Weights of a small transformer language model: 4 heads of 96, rotary positions.
MLP neurons of a small language model. Each row is named by its layer, matrix (up: input weights) and neuron, and shows model dimensions 16-143. Each number is 128 + 32 x the weight over its row's rms, rounded and kept within 0 to 255. Numbers have three digits each.
After each neuron's rows, "fires in" lists the words (lower case) most often at its 100 highest values on Wikipedia text that the model never trained on.

L3.up99:127128076133112078125166096130163116180152072199150132108136122129123104098103071083127137176129140151170147107091103080148097076112203127150144163122159143103136106166083151154150182096148111147139150097105183110122135176138128131140092076179121078145144126156156138105152140161095130081169129152112156074094093135082117118133117131110170066105123182143125141083107168140099108099179
fires in: "a", "another", "this", "other", "auras", "history"

L13.up1100:065112101128140142152147147117096134089128154153107151102191087080129126067157113150092135053116111162114157160064160087083069083168173088131132152149136104136095123059146116143137129142143121149133124132153144124117144128175148186149146141129129192127139157112157165176169147106074186188122128140137127088140079127143176134139169093180076133133116109120138061131147161108166146097163
fires in: "is", "as", "was", "became", "also"

L10.up373:141114175115097150158110132175151198080135102151162126119151151178103126118132084108113097131137184095068156160093160116147054126129117129099143127129120119192167170150133148100121206160143156125138088145130135076113064170084149165151143072106121157097120146082171131143127186137138152104139159128102109179155169107145163170133129152137167081124086143129124164114156111129104112070196
fires in: "played", "served", "worked", "appeared", "competed", "playing"

L13.up627:047127141103152131158168155104104120116122111176139126144089175133125103195114112109131109132143086079093066126149102105118145119125170144132138147149016141114189166142152096142046116179124140122167154177141075116103163146093148089053158127200114111091163081084111155187159106142139089110160108177134132082170120179155122170071145177086115037215149163169075149138086138124142168101146
fires in: "for", "forbes", "provide", "made", "make"

L3.up863:121158118136091170187098162162116153177199110106107162150154164153130147118110134200088105087149123130148089075149089157135162117140145128106084135115095125139175121072111172166092151081116166155099177150109167161161170120074101168102094152126092110084052147173134159124101165161107095102106113113112176086136119167162100162112173118114118104150084170095114108167098148179094181107142
fires in: "between", "both", "either", "respectively"

L3.up976:070157128141098114089154163084114116114126162157068134089154170154175205132074129191098080158163137150016133183168113134143124142114165139143113109137157166148128188193148110143105158158090128175161149097108155126102113135115173156147192128159146060115122075090149103160103196149129151090119143131147139095110137103108119160120163072122151134148133129154115053161107110115100173164125
fires in: "new", "north", "boston", "half", "lantern"

L3.up1129:109105118122113161164142119084121139107107065102085134095145106119161082127104157127127154123155142166096110119075188109075136089126104117115161121120124090100099086112114140154186106144057157096109088141114107117095092144107085114199107105166127108116112151119106155139159087176132130107113106075172165134106121089127120182128150137163115096129113161112121083092118019138172147171129
fires in: "up", "down", "home"

L3.up1421:113165071128171091125125108117150071069183128126110146118119205115187164057117117121096075138126111058091033155150124110125200091080211101141120166070108160127124112147085126158154122153174134179096150156111154134071162099146065161165136119182147129127168107151133107093093163091137144097169089083102176072132122178074157126119133098102191171131101104132125074176142130172143156118182
fires in: "new", "old", "oldham"

L13.up288:149138121170072085130145138107099120110135094127160142107108136098198112116090099160098131125153143112088077189131126109144165167158113077066131109163143115118153126126060107125115106107150129181160119134090134117055185105156115090115110091152134097110130165126112096088089082113134145106111065134160161175104141112120131168124078093076161174129077098121152106168076098072188117134155
fires in: "part", "history", "member", "number", "list", "battle"

L3.up1114:105090200154116096147067146110100088099102147102108170177112151090152117080097107126113154142172153053131142088132130106075081057072104055147102169159086100167112144117144067072115104137102144121112128126073151104126038117097077098173096123101109128108114119089082119108117137114140144098144118131077129146072128157135123110099121155178122113105111138122097101161143110187157090186152
fires in: "la", "du", "le"

L3.up1450:087174101146153137143135146147171080128128090142105078097108140110199119161122134111094126142129154102106164119153119107132117134157153148126190125121143099170116157171153063145110144129090199130079133161104156139129157135107092137106114133150062140126120110094052150114117064186137139061183103143086093064082096077106068155083153124158098097111065155110140117150146083108190162125096
fires in: "out", "up", "off", "officinarum"

L3.up1196:109094086135180087138114073156069208167118114138111130143165160054079114161107148140162184124098139133149177158105166119119116134141121143114125191092148105151200125105163144148115102140124179069145141129066174091076099120085063178110085078111157136062145103130160090129188133089135121090197170132168174143107142131114093066150125160159183062066145132189132100113105138123132141124112
fires in: "film", "art", "house", "home", "theater", "business"

L10.up505:145149165113110128129111127146190121129103119156080145097120136126155105135154151211141107096141156142131098119104111141114161127113149079128089130146108072144134114168091081114129102125071188151150112136099154118120100123150082176101102163154124188105104092082197077164069084123121151146135161119123109146152113116151120189192080180181123061125149108137158088123105150168067100134085
fires in: "in", "during", "from"

L3.up1086:129112095146120127185164125151165058105190125178102078174129098127150109140094132115180140119109126165105103118185156133073128151094150148140157093148130143114123156112224089150111155121138109177110194127106081149101095118176122122107119155145173147182119132103132142100167195079084123134112075124125159117164086164099102188107127126099118133092169159159088100110093161111104098161106
fires in: "after", "before", "afterwards"

L3.up125:044085143163145094157108204079177143070073092195112209135180131112116108100146126182111149131098128124126163131077125133154149161131106110195121181115115129177130143142170174156155159092094126142131098135127086133112104173196185137136097162134098117142184125116104131152099151154165176154146101112165098162101185126171146199121130080157143103163098152141068089158121104126103078135186
fires in: "station", "team", "band", "rokkor", "while"

L3.up889:093136091121103075136079140120100116171175115148109158175155128101158139154148072117097102115123093077134103131126156158159134089149156119128125172126101137100158142138130106136141086126157120104142111167137100125132163088117099127074132101156090098124172107106121141174111174173084101135154054126076082101130051119091123141128112135080121101144160139068090067173119114129125135179182
fires in: "following", "former", "either", "permanent", "current", "respectively"

L3.up917:141141151098139094148132198134153125149118124138142092118128075127153102109048135103134123025094096154103168187110114118112139128159146117114143148172145135110138145146117119131128094086060159123163101147155163063119092176146175128142154153137164131122129123100075155181114138100164074155120117136173092167089178138154151209101087121133130090158061161132138121167061139103115107062113
fires in: "player", "footballer", "rebounds"

L3.up315:124184087102088189160081145099182165117120095138092121139152144106114197148082133158108174101129092057128124043116137131069147146113208137083092084177090155143146138168098147152046145106112139102124090110128136086108163138121092111107097133127118145107136127157151158159153118132189096135163149164129100113153133164144153157141129109151146059120109141101098109147101169153127159143136
fires in: "of", "from", "final", "finals", "contracting"

L3.up616:111127137157068152153177128070093132192131131168116145119114110133167133171162110136114128110218080144145089148103155122121112137149133189120170201167114141113164138121137084135133179183087146152189206119107077093118195106162136145071166095098133101073112125108159100183142185086149128134155092088104160116143094158095105089121056106099127061174118096169117100096144076154174146138147
fires in: "district", "village", "temple", "temples", "day"

L10.up983:137138085123139112160086154123112098123107092227103133162107109177126117120098168192088082144180157070112134130117093116128111075152105152140087135093148128104118159145058127141167143071124108168143075131092168107104140114137078184046115136196153137105081111128117118126117164128090134172189083156091143167091086165110141174162121116122154140115142156126074104141144113079091115060121
fires in: "and", "in", "of", "at", "he"